From a checkpoint of a small transformer trained on Wikipedia.
Size: 8 layers, vocabulary 8192, 6.59M parameters.
Training: a variant of Adam for these matrices, 138M tokens.
MLP neurons of a small language model. Each row is named by its layer, matrix (gate and up: input weights; down: output weights) and neuron, and shows model dimensions 0-191. Each number is 128 + 24 x the weight over its row's rms, rounded and kept within 0 to 255. Numbers have three digits each. A neuron's up and down rows have the sign that makes its largest values positive.
After each neuron's rows, "fires on" lists the tokens most often at its 100 highest values on Wikipedia text that the model never trained on.

L4.gate448:143126109157112144117134094132119150127124116123089115173146145135123121144100211088145107088106131100113167099112112173133128120107092091088146154103103107088130112154130115133118128140145139144145099112136191151131120129158122174107087088182119164136129122100113152139153106114127156156124126121136188129131106138152142103121129113154145168096150151111159128151121130127157075136100145117118113102152160089151152183126145135135139132069132109096124102096126074099127126151127141122132112126138111099113096103127132119104135096115063112164136135134090127150108128138132126146
L4.up448:172094134127151137126174143115140150108142088173094117129143129097165067159131183139168132113121105168080085122107156159141139127143102132140166131070122129138125133093152138099097163109120081114167131115146138136098147152119094152147099098133090133123169082092144114120111126125149163143142127141149132147104075110150148122162093137164110122138083125079141116110132117138144160111122122093142119129162158102081183144125146108118123117117137121134155159132133127131099131165126119134150153144144142088125164102122143143108105149120101133120129149131107131139184136103157130136
L4.down448:138120153129129095146110102112132161138160140169122112182158122155126113170165133121129142122114086123088144121151172134133073121120127156127123150123102132115106146166123107110084116186132161127138141101132117146141131118173150103136138147125113143132155146162116093101119141144110079161157152153108119122142042161093112133132141116154124133117173130087157150181151099186134128125102134121129115096139092097108127119086111082148116121141127127127112126123124095158116132106133156113113061128130137107106095154154081114122112146153144119130131147118114152148134103098124138077
fires on: "1", "0", "-", "=", " under"

L4.gate186:115114163124111083096169137124161101160142102099093137136166140098126115102188137124112139115123108132101143098131112105126105175134143160168119100161066148151076144125126138159156170133148144131118135117187128146073156099173177146114127122119153151076144120148119123109135097130137101114122132165127145096161117126159157129143174100118109125137133144135089126114107107131138096113151129113128110087156095113123138115097136100137126191130146096121128116106100129142117092129072121122152116150096127138136126129116085158121144145142100126097089139166155098121120113107148114141
L4.up186:134097112140137091165154114139165113112119121131122160112108136082133132133136176181126148103167147127121107137159095110105148117115147153175088132123065128126117171110120110139113139132130132064110165142126090090117160120135176145164116132142130140115100080147101131150096143185136119105150110124134123095143116095154096090177135129107123141134102116117155122120142182117112166133114124094117113123103126088174136094126080081157140161119137113131137180120151114138130124148153128094132156109132128111116135134196166092097116122139159133138129109155143133121136112120154135114
L4.down186:145128113141152122131132145161144137119126129169136140143166079140125167085170107088119114169115129114118154107118105127142095142144135138105078158116145137154114128148117133128144130132121180142157124125107117095114121148160145076133122116132120121138144146112125109121116125124085139122123123151158118123117140114128106156142136122195140124141124129167156099136135140131166088084132030158161145108091152148136142131158141128149072107069146163119103175172167114114148125118083123155142123152135128118131099114141150103093089109132117125090078082097135121118126134105142126086
fires on: " is", " was", " an", " considered", " a", " ("

L4.gate568:135084127102153093129108152102163136160171153086125116123178118159125141125140125169111103139112140091102169092144134104115096158138098111178124095097079117083116117081061116156122120147139071117125156177093150168138118125131141151110127093145128150158076155142096123118137133132166142142102157142136100136138138110141149129121144167109100144105109151119137102132160141101163064116136122083129132127134119130119134142116115138121154112131136078158131154140121130143112092115094112171168144132133132115113182134161110128113139122107135164114123160144098132127118117126110111152
L4.up568:142127140093145152158124146084147160121144113138116115151205098161099133135155119126122136152136111116112145145103147112104135125075126107113125141139117096099128162114110114155150089137140108155145109147156088157094121112123102129105158143128098169161132120166149122100121092179134130142122123091198120116130149122120160156139098120137123124158139111137147109136132125122131096155098060132094078164127114108134078129106151091156138100104129085123121107136130159144112082147119140158133096130144149139097154138139143107139136092168148122155157166130139159105125092128078168108
L4.down568:088149069120110202131148124125161150115076120167110116153162099131097128124145131110157094123175137152117117139068152146117108123110128141111120105145138091131134115161094099116112123118134131152152115103179120118076147150150116126140148145182153125141101116092177131120114115143136132159150142127118130092105143122096137133158127166115152118080136157141146134120088149083087144153173131161086092109112115173099111145105149122149147152115097122124131124110136167132155122136167146117089132121132135165100110104079131132130122092139094131156153100119117161108141116118128138147
fires on: " to", "-", " from", "s", "0", " and"

L4.gate420:137129133107110145141150162159096101122148138154122123103169118092164093147115082139172106131160150161147137091132177148100113119088149133080131117134123139177095133137098185171112117132104145149070170160120093150153100144111143123163121108108144094132120142147168123112108151150151118156083138109182137112141153090110144146104125148132165118163123136107114151113130154139121120113121122131140121155104124100135139127139138150122178120108116096144156162118129137093084079136078106126160159180131098184106126110128133131135136105106143106142110148141153108122136116102121119102
L4.up420:163096100111146103072128151172160133121127144149183132110195111166141178131099126108126112065137135147106130147139103151116140128151151088119073128131131099123122128078150138168099117138178141094164090110145146147136135127179169120150105100100105101138121125134144118139118120135119128108148093154133118128115129109077126082119167106151126131126116153144159116138109165121123118144165095127122066096127102116154133136138116095130146086097132098123119154121094145143125115139097147169150148163131116131135119122160129135119148115139135161150145140121115089105085104102141163147
L4.down420:135111132106119170131132134092150140098110144097142076127099118127116102135123134125115078126123163120146105131054144107150150104083147122087153141148147117138110144121088105128109155159153086123141123139138102105115142111094112099129140181161187165139148121127117117192087117076102116166133146112130117126108154137104147148116127143139084101193115134140139120101136109150142158098153167128120102101104163113093141141155141107158144094161141177128102122130151093148158150144119130162133110152128083136148130108144100145143136119164094108146149138142139125121100115163127162131
fires on: "s", "0", "ing", " to", " up"

L4.gate134:147118116167098125132169126166183132109151142118156158102176132120210108146105125094099105083080138105125106135180147133109108149118124125113124141181112109117122137138136125138127131140118139093108128127143119136132145128166146147093111134090124121076157122129138189156118102159130140106139137090163159124149152152123090111093104138101118108127128136128090194109088131176140140116133115113113103136109102105106112159120072153161155137142135147128132128131105092135139093127134139127148127175145096102151146091140091173116125138082171105129127151128117126125114149136107121127
L4.up134:132137084099162148161059139136138134133094141131176140099124104136156124161141123148107131179093160115148117151126128097102076140096134130122122136098105106159127139156123129137124083099133138126096105108136125146124119128148136149169160101141103123123145125110121118150131133155151119108099103096133094124140141147167130114141086168130111150105156147141128125117102208132137096104125139128091137091131118141139133141144130084137157149064118114136154162136125140081101131119119128092180127171069127146127128155149146132097104147122134190101129103089122114099123146106093164154
L4.down134:118120126120153159086120165131138098093131093132129149118134117115127155117145143110110152109157119085102094148137116156111149136150177108131134114121104143110139086135135136121121136150108104109165108153123161124107113134113092121140148161138145115139134110117142126138143148106117119176129150183133033126127171148150121102114154172184092148165087110129158116178117157138175079109142084160128130110100110098118138138128121160147126106122136126108110147173126158118138124110149119151135093142160102154132103139098116137161166165079084120110080132150116117140096107156149120129
fires on: "s", " that", "es", "=", "gue"

L4.gate248:125117120102145155072145134116111114148160126148144116137124106099084112149102124131141111165091131134130133125161090107102145111139124113131150139161117158134114126126152156151094144149093079144129131113134119140118115150127178109122157120154103108087091158135075116114102109139133171150126138144110078148134146090094135164113140168121131112131153138135107182067112098146153126087082137137154134136142198128135126158150119107107138163122102109099117162133134123128117101184124129179120111109130148112114123112123142197148156117117135100126179175162107116145101136133152145105
L4.up248:069149120123130145153101148112112121106149155172133108181143126124105076156124142124163121180089157143117130119112143102089168126107146156109109095174123098151134171128140113151128136148111118113177136114164128143157127149078144133129117150128141143108183119122122097122141097190105117134093135155143132091137122116143132087126105127115130142150131128127107187121094133116169131118166135110126130120108146119136134112082155139116124137085110070121090139102145140130112158100122162084177135078133143139141119136136176141134160127128143086123144144150131144117110073105110145109
L4.down248:083080120144155139119143128133170109119115094105130108139120141115148141142146141105128144098098096164120149140103122178141148105173137136143124154089155108114114142106137123146165074129111133135144112119131137102088130064144143109159102135131115129110152144124176166113107111095194132116103113140147144115142139124137107168120142118135104101070105118159116163121150148138170107101148104188167122146157104124118048145141060107115130131128124139151135158144134156150107090104133101142160124108131089135145138123158140089123165137140147099117116117121154124136142157114089124116
fires on: "-", " as", " was", "1", "'", " set"

L4.gate482:153097138154141166104133132106120109093137128132172106101094112116131121084088151147118139159120119159128178116132117167082145114143110129103128142153092119131128143146106088153090127100131121144108114165117124133164133090146161138095148131137148179147168144107121164165151145145089112164064135183114153147096115134111118114111121180113119110102101120119096133127184119154153155106157106165143132105137130154138080152124086118122101147119120117102095107147131102103119189108141135166110118110140121117111160123161113119115133107119079153100091135164123128153134122125152147139
L4.up482:145091152119106155110121157114133116152138149151132115136146112167136112088097085173132108171131125127091157104108147102110125133145153120142147161147101096133109135160138124135124118139175098166150103137083119101149134154095162079120169134135121116151137128145134149127186101111125116136115112110158152160108090113097163116129152136130140141130129128157099170121175105108111112154123103123156162075148151155145132127135148114118138137119110169158121150122150141134132144122140173185145069104121163178101113109117088117130128132127066137149105171115114166154110148121113153084
L4.down482:127145098108149070139110078108096089087134118116131153150159167126117171159165146119110125148127134145131082091135141129173150104113141143141105158127140126139149084129138140092153136159150147113185095129132102098155131133138112134138121123160164138129118137158157102106120126079135126125110150114124096123135115123141110130138109177092135098052105138162199145125125154125147164097103100090121145139129137117150146176091148113156104097134131130111098144143096137120173135145135093108152119157131118117123102139101129113155122100138139074136133123156148131110132143096157079114
fires on: " and", ","

L4.gate157:097088111098134094110149147162126122126108135114125108121155121099117124161120141136135079158097173083085153131128124113098165138126100182078141145163131106158117121124164142149122144105097094156137062112135154115060118159100095130107136124106109118106102122117165109117144124114130160126100208102108163127110144142098122096110114180103132147146128143153161152154125121122136136111125156138123135118134141134093128166117091111113134120095122122151128161140130139116109156136115142115155138092087174134112153145156147147152161111094089124112161097122084117132153128130124140160
L4.up157:123159144121091116139152141138095153131128094090100151107133134138101079147108099121147132110083124123126152150132117135112120155131128156157155118133122083176098133131140184143116149160103128139157142119154129144116118100172172137147113165056078107115109154118140130084162149135122109080161156163153136078088159131142139134132145117077125172150103109114145111115129097159099109108153154134106110157155119104146100127165112082146130148125154082136106132102115137125128103123143127098090099119136166109141104155142151094163124128081127122168144114136119133122115088130116144149
L4.down157:138090136134129121139119164091139153137137112104126149147112104145130080138131105100123087125118119129134134151129117137152127170093074136122104118155155097093131106169148125149125125137124125125174118117135160138117117110136147117087175128088066115105125130100127134135131158157100208100065149143105156081187113120142111161146120118087130155106126133136117115125107152137122087075158116109125118177145102109099144145150116091096140138159131114130146141102137156152133122096148154121115136077095182127138121118138165138186144110129142137140115167160091132130141124142122128147
fires on: " was", " had", "-", " has", " is", "load"

L4.gate169:145123107163149123134174168103140139161151141160115117116105142091129171123139131123141143118161115082121143142116146149138145139161091092100147094129061122134118132085151129168111072143131047101103131125138138157129102179135149114086136121136137133094143102131161131144138156157146155104127171089129122150136141110115113155146103165113102131119125160128134155138144125121172135120141133127112096118119187134065129123109112133095126134093155091092146125160098076154094115098116135153112092133112184116110146087127126132123124129103129142162129128163141110104094127121139132120
L4.up169:114091124130108129146108141098145087119098149159151141140156162153150141145104146148134119154101134139137114174178149126140120117131124144105181139108108121149141160102125115132100123111140101083172136154129123185127124192160144119132160171146135087141131131087092105139127141179108107118140151127124126114151112104096099118165117112145177158119125151149104155158094114148124148114102112130162134081123065098122080113174108094123096095095140120082139131105148127143155132134112153126161125142113154122097125159130139117130120126109135052128102118119157100122118134116137086144
L4.down169:107109114129111158133148144115128134142132134126117142119099114118116109096115146102104160172136191112127142148159120157113170120163145133144128123073122161149121099144152141115084125165121115137180148101136122112149116106115118121196123148109142119130143104157146162154136105124081119107142108115096097093141128162209139066115114140137130126125135090170120095112124146119138122157116153168131122136141101134121103120098158125123117091162130111106131136128099141137098125133111106100150155128141083167159150102126186118151135164123099151114121114116116092119092132065101152171
fires on: "s", "es", "c"

L4.gate516:146147141116143128063108142124180113115108116166131094106133106090142105137124156139155146132096082124108157119106131135104097127122120115099102117132106123154138116073126125148142103114103071141124118142122142098171099136120089112146134138072161140117166097171119130136188123136166145088111138155107162103121119137114125122148101099179124137125128136114148175127126123137141130116150126108089157114126131101150171142121131132124134108114148099153116131123108117126118099153101173116127154189117113159104160107196112120133163088138133156142119096110113154105165063150129105135
L4.up516:107075153103083098123136122158116194132086102136117132120159127147138116154186174139147128126104127121133161120107107162104066123095100109144134123114118124114133110104132116097130116093175113135132090117127139148132121146158186085139163125127160121135156117136139126129176151121124156104128131140144175148133081126129116100133099099108124155061187129129141108136092136115115141090141155122128109139156154101162130145096152122165145159146102093111146146139141148106147165135098121108142144150105108170119148099136094136148129155120137154129151096132144084106121086106145113130
L4.down516:124134117161115127117111128173133108088121169097125125139129129115108160136121116136087153060122122144128162118161165131127124119131129141103103134150123115152122127128126151162120134128090099112130125071130105103099118112094119099145131134174142091128136099135159136171134120109100137119139132127154150132095111110125121144118074168174118117226144150080133123128129147124128110124126112112143148103149137144125171073086120172214086110127127122127142103143158181132147120150135122125114140121119137123136110136145105136151083144126144160152142180160108095130133110084123146114
fires on: "2", " in", "s", " at", " Road", " re"

L4.gate123:131141154110068099105127163085157121096128141151108157127089119127107133107072118131113095116098141122146190113126136108083138115161119131108171132107112123121129097145106106171148134129128163106095104162115106119172146124145115154110142138122131149138122133097141130130148099151143120163112149098127170137129118142127162090144130141084106158124115168097063102091157137134117131100126136122148175148087160074132138128122174120135155117081119150114129141132123109180110143101131108152111122168079128138114160142136128120124175139124135138186099122112146119119104179108122122145
L4.up123:127074163133113133169148127124132112107116145173116138077065128108120144092128136120154166116151144107125111131150111134061121133122142148174127164136134126139115131114130077115128144134129131127115122116105121143076125156055101115158105145119121095111176118123110118108127118129136107135170127079134137162127142107158118135116102108108127163165126153132102108144128096119112080127135136128101107124100126062161144120101125107137167138118109153118147174136070122096110178144121149110153140127151105139166115111158112117095134141122133120127189125132172137146162160092127116154
L4.down123:112127173181089165128142174187131113139162116179150101132125104155098141130132145144183137162155135129116105171136109149094121152138119146114141141122134113147121154092138170114075098077161151119132142113126137127141086132119108113188098129144115177116144151136136129108089109127128116150161130131126137118143133163121138133131100109114114111124087111085108128116161119119077146157134108129117095112128135141163144119121115119118153129128104115103122129135119112098073197125121120093157120097140126134174105135098133091123119099106131152111161146134133104098173129075097155118
fires on: "2", "6", "-", "4", "3"

L4.gate188:101132088153109081124148136169116108155111147149106097142116109108122115152126156143127144099125127130137145122104052100119165112145140114113106104211145115137099148095126108140111165146067151175158117140107150115124107141184143134127149127143107154096130146133119107162155096158151129127125137184117132115122109086133120121109170103154120105093082129114120176128078158139049107127147137110123126096112145104134139175105117118131132129151114116142138102122122172133120096117128106103091170154105137152162143137133139159128147143116131135121120129128086151108144123143101133145
L4.up188:163128152125141103114188115144132120155137103145171128073097168136111121140130128170091132165153128201141148116158154152129109114126120132103132156126097145092149096110162161104105116108110100152112119112126103164102153132135114098113124128130063094128117135109113110132110163151126150123156142124129127147122096131111125140192097108140160134119086126131144117125153114147153189112128086092129100158119155161176141159124139149130139114152088136120125183107122134135165135150134115117122124138152133107065116141089124127157119129162137140157138071151139131113114100164118100113
L4.down188:135096083118098160131094127142107149128134131106125149103123120137111115128150152097150192137154140131118114118118116142177130105133144111107143177151147139091151115124127143061138108116127088163100102149133103135156135151114146116166140130158160126146124120128077164131117129119135147104133112138135121148117085168098124135138090082130065141158127139134123138126129180114157138117127102161089116100137122163157060083148124085178112113089131133135141141117122134129124151101129135107142124141125116140100199109128069122103177133133130151130138155155121134187102121143146141137
fires on: " to", " in", "1", " of", " for", "s"

L4.gate50:124072135151129093156158141110144106138129091115134143105122133144096090135120152130147122174172102143120182066145122114106153105123116144118139124200109135131101139143134159113158126154117128134136096122137132110110131152127100168160140119115098152091127104090144179138146127130118106139103090122090096220079125087124084135154112135093116151117128141145152109150083091134114132117163105151082128149114116128161096123126152106101086138118104169141150141136137142145141155123139109147111074121159148172139132114151119147105143099116119137133105126121131127143133165129115131151
L4.up50:130097113128128142153130105130141120137115143068104080133145143166134139103091110127145111108154126144134121138142194109146072124134118138119165113126147148093111130150062125087116094138192152168137131160149130145148123108104137140143147085169109123103148126174155123135120142140133166159142106106145124166112155130166121128136146122131117193137148160109123097134117117091153094091116114130122081127131128153101104088102153129138137127095144138135176113149121140133191132119114132114186101191108086135120131103128106120132140134140121161132146111149128109078132122129099144143
L4.down50:103097120138137153123120179125116156127135122162102117127081120138138115128105112094139166134095144146140140169108118146123100125124167115111190140117125154162083110097187132089141147128136124108122141113099153166146116151138134154106136174113099131143118131152145142126145100105165109083111111088143145099131126153136154116117132166187142058145115151146102142096128137171146118087145117142150117131155136145086136102128134120185114154162127152107100102097137126089112125122107171126148093117112140097121144131133134095112058132117174134128116125135117118179113141093143162125
fires on: " to", " and", " of", " was"

L4.gate112:096096133119127148125087164069151138135120132118102094133114163165100137127087130161106114125102149109120120176148118143124123126128152117139109151145117110082129150138106148139093119100131151114200138142097113178138148070088106129094125122129144145133145180145079150152129129160095127079136123080166140107138109088152133115174087137103082136117154156129095144130122136130156069118177163117157128093134122144136149142144141120135127161144117120108101156173104099132130119117139140138181154090103159101115125116141113148126121146108129131112133090150148093155117125143122136133
L4.up112:080157118122084126091119166153124118161117131125115098177121130097091132144172072162136114148165107136127109104149094133100133187108130065161114136137111145123116132180144141081163138154145151163142135135188119073125139120158137136121115146138178119145087126129090131124138105124159124153106123134075140134092127152138147099064122099152137135115137110152120130137137093164139158144130114138114176138142141128142127130141128082155164118145118118103127119118140117141106100146114162076107141106127134109142166162112146111143120143102128104152117085127145107128119129083107134129
L4.down112:123113062097113124110111057161123133114129108145130110122137135093147113121159122133119112204139132160084097123109065125123108148192156111141129135153163176159117117100119150143162131168133131159100126139111066110123132165165111131169091141115128130126148116149086112126127080096121146123105138106127136161129104079146117169130105140128142132092149129104134133123132180106134098141128115091135132133153154115134102162107113105142141139117104113109143140150098150137149124134139139155147136121116147168141192125137153161120137135162108110146112096136114127114091110100116156158
fires on: "-", " •", " or", " |", " Time", " and"

L4.gate64:123132113126170095090145099114149138123133110149137145114138127083096138124097157122118115135125130095118120102141122111155122111107133130175124119140112128116106113139134127156127148147126127106102148145120106140075042141112120143072127115150130125091159112142117110097166103131147118159146133136209122172165162121115123115141101175112107118136136109146119151155143160133138129130089112128132129107097123151133122091097177139107087122080146158168145136119137125132133117157111142193091178100158123142115112097153138077122145131160102146131184123163096150144131114116171150118
L4.up64:109148086112138137156116132198129132160118134136096130151153120105087078150121101157173162105114132127105087117132181089121135117141141101122114155161150100131119188122122183164122169100123140151097166135127105132114144152132156129135107133148077108109128123164137114139153115142152182147118113120098115121139116077164153112126136096157149141099103131130145133154137117168124143120106098087098150126141117132092090138134094160123133095105100081121142129132122094114118115148131156131145138102139137106163166137116214155104127129134095131088128158126115110144141133129125127116
L4.down64:136104118057085120113122106112145095132151141103147110143140159112135130130136135099098129162164152102123165159138139119121152147099137133126098157113161115186101105095146123101158091137164133127170141160094102124144127139111135122169113108134136155153149122109148110136162136128177128169151150129121096124122089125139144132141120111139145091166123166124160125095130129107112163147077061117121136114159105137159144156110132100050107110144118125159119083130142115121090144143125116115139123100146085122120194077132129136120179122140115166109156142116115131128150132100110116121
fires on: "'", " \"", "‘", "—", "-"

L4.gate514:100096140094135160125130173172125130120152145145103169130119183140110162135116134115097112110090117123130126135139096124110115156116100122111125114120147135125159118132131146138135124192090128128113133165142140126138129141134175152139117106131100195160113141095161154155118118086133147067130126157117124107126124114116120138070129125126132094135118103094130168136155056144105102116134153133134119106154143102095097166115112093077118145150111167135152125168090154158123134106133133080143158107093161140099164092131111120141129162144150166085082093121107109125142119123141133119
L4.up514:158089130122116191133169151138118121137129112150117116103172130096108114139129130107128117125107127105081137113138168137117111171130130095121144167096137118134152150101105124108115067117109106093110128120086140144141145136117171115104134096174107181183125141130138135143125142108102162150102151135129132152111130135120128132120153143109119135122120125130156122127154148144130089177129111095089093135136146190143128166083052117104163115131120125163124121116120144195142102111112144153133101157118140062116115124128145090127118094161085166125160119150144149126134151127147152150
L4.down514:135117192144159121107162189136117109119127130109134148113134106155157151148120111111108134114156125118086093153127114123118150138080109125112162159122137147132113109146132122123125116140124119118088092168119111170150132106099144132119140108125156143167150151132089121071112155151101117118130074132180145135104092128111138111154148125145119112172103112160092136118156152102119114135119062090098115098117157141135116151103145121086135119159125123160116127102175172145122130139157092117114140092133164104122141106160110116142084119174126117148132150142157139129116127122143137038
fires on: " was", " for", " is", "s"

L4.gate500:142099158144086111131134151135145110073131115108125166149121121168108129096144136096095101112093159094108136087155133130160143128116119130136129161134155154120129124119109107176089096095134106096122134169126118125104094102112119113128105120068098169181126103118145156102171178153145105133168136164119142082129116142146134123124083147175133117133132142139132111154150137159115126155175120118122114153126116105144145139089112151177117113088144113111116096165137140099101123105121148142168143141096134128154121121115123097149121111091133129057162110086147095131139146136166112152
L4.up500:138182061144148154138099163094094080109128087119149207175125125168140136136164093143163153126103099152132145060169116076140145120141104124118109127103171152148135133142163132087119104142136126147098092153094154091107090146139132140146120125142114130125095130134126147098150119119166091146114114117126109093118141156154132128106123110141168106144114132135148153133122123115140116128143126169145148146114129113101119113122117162110148098166148122146154141123109103121104117132141151099124154071148147160113133110131073103133158148112100173109158105120131131125145108120109102135
L4.down500:108155092147097124105126100162139161139090117143156158127103132117140162125156105132098165120125137080109134127111136106114159174121112173146108178097140099150124155124155112163158101105147098136130119138152112140138094122139125129174168113129108084128102128134130138156144158119137109094147209169153155104141107116166114143155129142127110120127122093163112117102099137112121141113139121121112188149148125137112128118126125096177103151093176118154142149095153147133111106106096115140142122170122111132147067161100102112124085105138097090140126134159128082137116104127131107094
fires on: "1", " of", " on", "r", " addition"

L4.gate193:124126117125180154126118106137154161145144141142101108113148156137154131139133093104154161121142101068109092172106101094111104200124095078107121123108112157112091157101154121112109087179171097098085120111126122109120127149103139162143142131099151130106136125122098144127105078106139141127117114140120104118186110154141150107171110154093163129119147109162111146100144146129109111121131118125152111124139142164140171134106145134146158096134174077166119148137164159116105108149126130131134115080154136137129144131144152173147147130112115121151116108180120084131109108107127144132
L4.up193:135118119158138128141127106162142142117086150085124129177096169129150133158119121138134110151165106130128146115122086138109115140078149129133120100130098116130143161136131110077158139153154131146117132128154138115125156084137149180128165095115158166113101124063164129123122118113118141173145112140132100127133055122114149123138165111107135161114115141079069151118145154195074125131124138077092162116143121100138114082116155132103104129141128059114133123130109173151105162138149127112116116101126102111142157144130146119110145149094146130126109097148145126117110120109143152131
L4.down193:117138086141142100138124177158118143131132160129099144119128094133083126126082120106133099102114105083137115169158134116126115138143114113124125123130136119109114152112107089115140136133157184128105151091139164089146130161094119110131126131121131183088153124178114086139139140117114115136145120123076091076141122130128114052111122132109171138119169123135158114162094100166174132122145122142136143116138154133160161155138131120136180162128119144177128110162137144126120127122140167091131143125096127106094094184130137135113150099135139126139137114124145162099174079118136098099
fires on: " was", " as", "-", " the", " is"

L4.gate182:120122138124130123120115126092098092130170150150131156110134102143141108118137125124099104153111125156171145103172121161104119097104119123126193169167116136149141091139131123140138116161076169113102093059113092143131127088133108117129137099126133164127088131104147139128110143131162079093113122150131134102141160153136140098114127160121139124121147093128144130145142137131124111062130132170150122137123177064073131134162151124125126106113109161148157142118109134142121137158078135152124153118138134129124162137112113128140190082131097158132134130119112104195149160148144127125
L4.up182:122155134105131151140140121111146110180150100142124116146103113198133112092109095139137154164135144091167133097154136128126143102124126150118135172159133160157150076145109088081129139150145131114105103087092166119122144120131123115132174109143135139145125145075159120126091123110157099100105092116148130142117130115157178094106123125106108133127138151101144123161134096074128103114152123122154131101117105101104149125108140158106120108135119170152170084129103102101143149143126086172089083127102120150112116157108160132086147119132133106128181158132163122138111140108165154129
L4.down182:115166116166130094167163126117142159178105107126175095105119115122132123145127163074152086149138155106110131095145124142135137133085149074132124162117129130131138130136107136119115119101126158152137134141138169124156110107133122082142144076151139122114172113123168086121062172130082123163131132146146108122128130117145145153124095114146150146128100113124151103165115115113147135153075152088139073142121108107141131112075146144130151117112098154157143112153154087166129136132169121116103111152136117114156105130144151150109123111172117101122176107124117135128086086132109148103
fires on: " |", ",", "+", " living"

L4.gate262:122123135147131128149135179142132132097160146111131128123110106124188091096093125135159112111127124147160135100123098143113079105131133077108188140139122137119134098175147157157159123109098156099143148135153119059135129116158142140162126139139101146162107131132130103148099119136111115139113096101156099111155153098143155087175110144142117172107132144070090147134102124166119136133152134142124128105098134099122192105137159129138143132112163125132145117099129130167126108173122121135122152158150167179096113105122155093142115154093104103102114132100127106110172158130110121152
L4.up262:149117185139131158123097123139171114178103166115125114076164104108144117124120118143105110121110133122107119093148141142118121118101119167079136175124132126140154100156114148093206107123146172096102158146111141086135140123102135164143116143129153121135116154129113127102164125130165113122140132126170130121093152093130112118105106126151145132166101136114134116102134136152145149144159138113133135170143144089112084165126138149135172111149152113138176115115112071096168128178103143135158123140130121124065135109118106092160133137087126123103118128086107137132119115119182122098
L4.down262:126126121143126091131126155148143127136144110142128179112134111127118113168124124112077119112140145100115129144083135155133136139135146154115122135136139067113070087123115119129101134131151178103075124126085126152176125121132092130115159127149090160106111151089161103143153145131127175117132135141119124103097118083133114113148124148101127156110153104160140127083135136133166111166138080168071118154131090123144150147134076118127137141139156167135153130153114176135134142153162082136119121139172131116166137117118083135114152135148143089111122151133082111101120133109127098191
fires on: "2", "5", "4", "6", "8"

L4.gate100:146139177155120134156125132123167122130133062144126121119132113163120115116173117081126170161111116112141155131137124153132057134098105092171127114108093091121133118140147075115117134103137122159148112129137150121114150136133109159145138119093127178119132151115150116105126097085129108112034129213105137160119149140123118118119121123114141119128144099130116121125168140160124121142119132140157117114087121109143097131169118114139122145136135150111157139124158072131115161164111150164103123140120126151093135092133133155101149110104126113141171174138086103134153097124124130148
L4.up100:121132143122105135136119160093131152130125110123122143123101158107117127093134136184119148156130116193088158143111142136168131151106091121150111132124149174111181106124097128117100174130157129126133099151119097144153145173130135118129138147142117115130107159172140129081133084126129117091101110130163150149185143133171114134141097117102138120164094106097086141097118168080108096117105162106112145159138092147158109145117181102160141144126115118143129079099121101095160154129102100093163134126157143135129141111139155121110091148153131128142124094134138131094111100094090117100
L4.down100:166137119089175122108098087150098091176118161125124106154161095178104140102112139123120137152134156139135147107153127111108122113110117126098103160146118133157113160153169078104097105142138160114110126110137132165120148137083160154127099122154120157136123138140135110114142110139158092177115151125114128122113127130093141137166138142100147120103149125130167146134112086156155135112173110155146111130121132148123132136123097143173132113130119076107123121113141111138090142119112128132132126099092119123144198158106140148081125177141119153141098170137067082119129163122070118097
fires on: "0", "1", ")", " in", "s", " –"

L4.gate223:178117136146161133140131148145138141107115108118087092099145168150154138088137177179118136129139169153105112142145120112125144130138147095102120138103114155106120120107099172140152116175162102114107151138153127086104136124122118128138094162167121129154147143154097120107120107147176153147082121130134114113147122105116086140129124125112132106144107133179136192082148138129098113110151126109095089124169103083154122115163124124118084136107129150077128110076104135147147135103118085121115143147172126136125149115076114119112129120110126101112114086157134135161125193122107135125
L4.up223:157078094130177163110140178173116132135142121067145123163141148121126133116124136125155141122150090127166137129167094123144133135138107158083102152166133158108100146144079156065113091174150130130141140161106146080125146144113144135139133133134113148158116101127143135112164111116158142121154105126154071149139164110123129151126198099148111103151111173133098120136137097095143150123135127125139130142130096142124120113098087095112140128120164114139110125114146083125144102112119132128092071120122101112104122103132117128103118114090108094133100129111121173107161130091153133113
L4.down223:094122147146139141121155093105126119134116125141111123157062145145130119139118137121144151165139139108111138109123143149129146116130150125140154149160142129148167131091148084113152105133102128111152119152092087151150168153102090134126098153107121141101157126089160141093103132132050141100156089153127176095147096177136160128136097137057141123155133104061116139096167094148190087146145109113169119119135140122129128113151150161130110096129128094124093149159142131123104088140128123117128135110088137163139140125149149147142172106137154129118127092118149107136112102146138130122
fires on: " of", "ian", " and", "tic", ".", "can"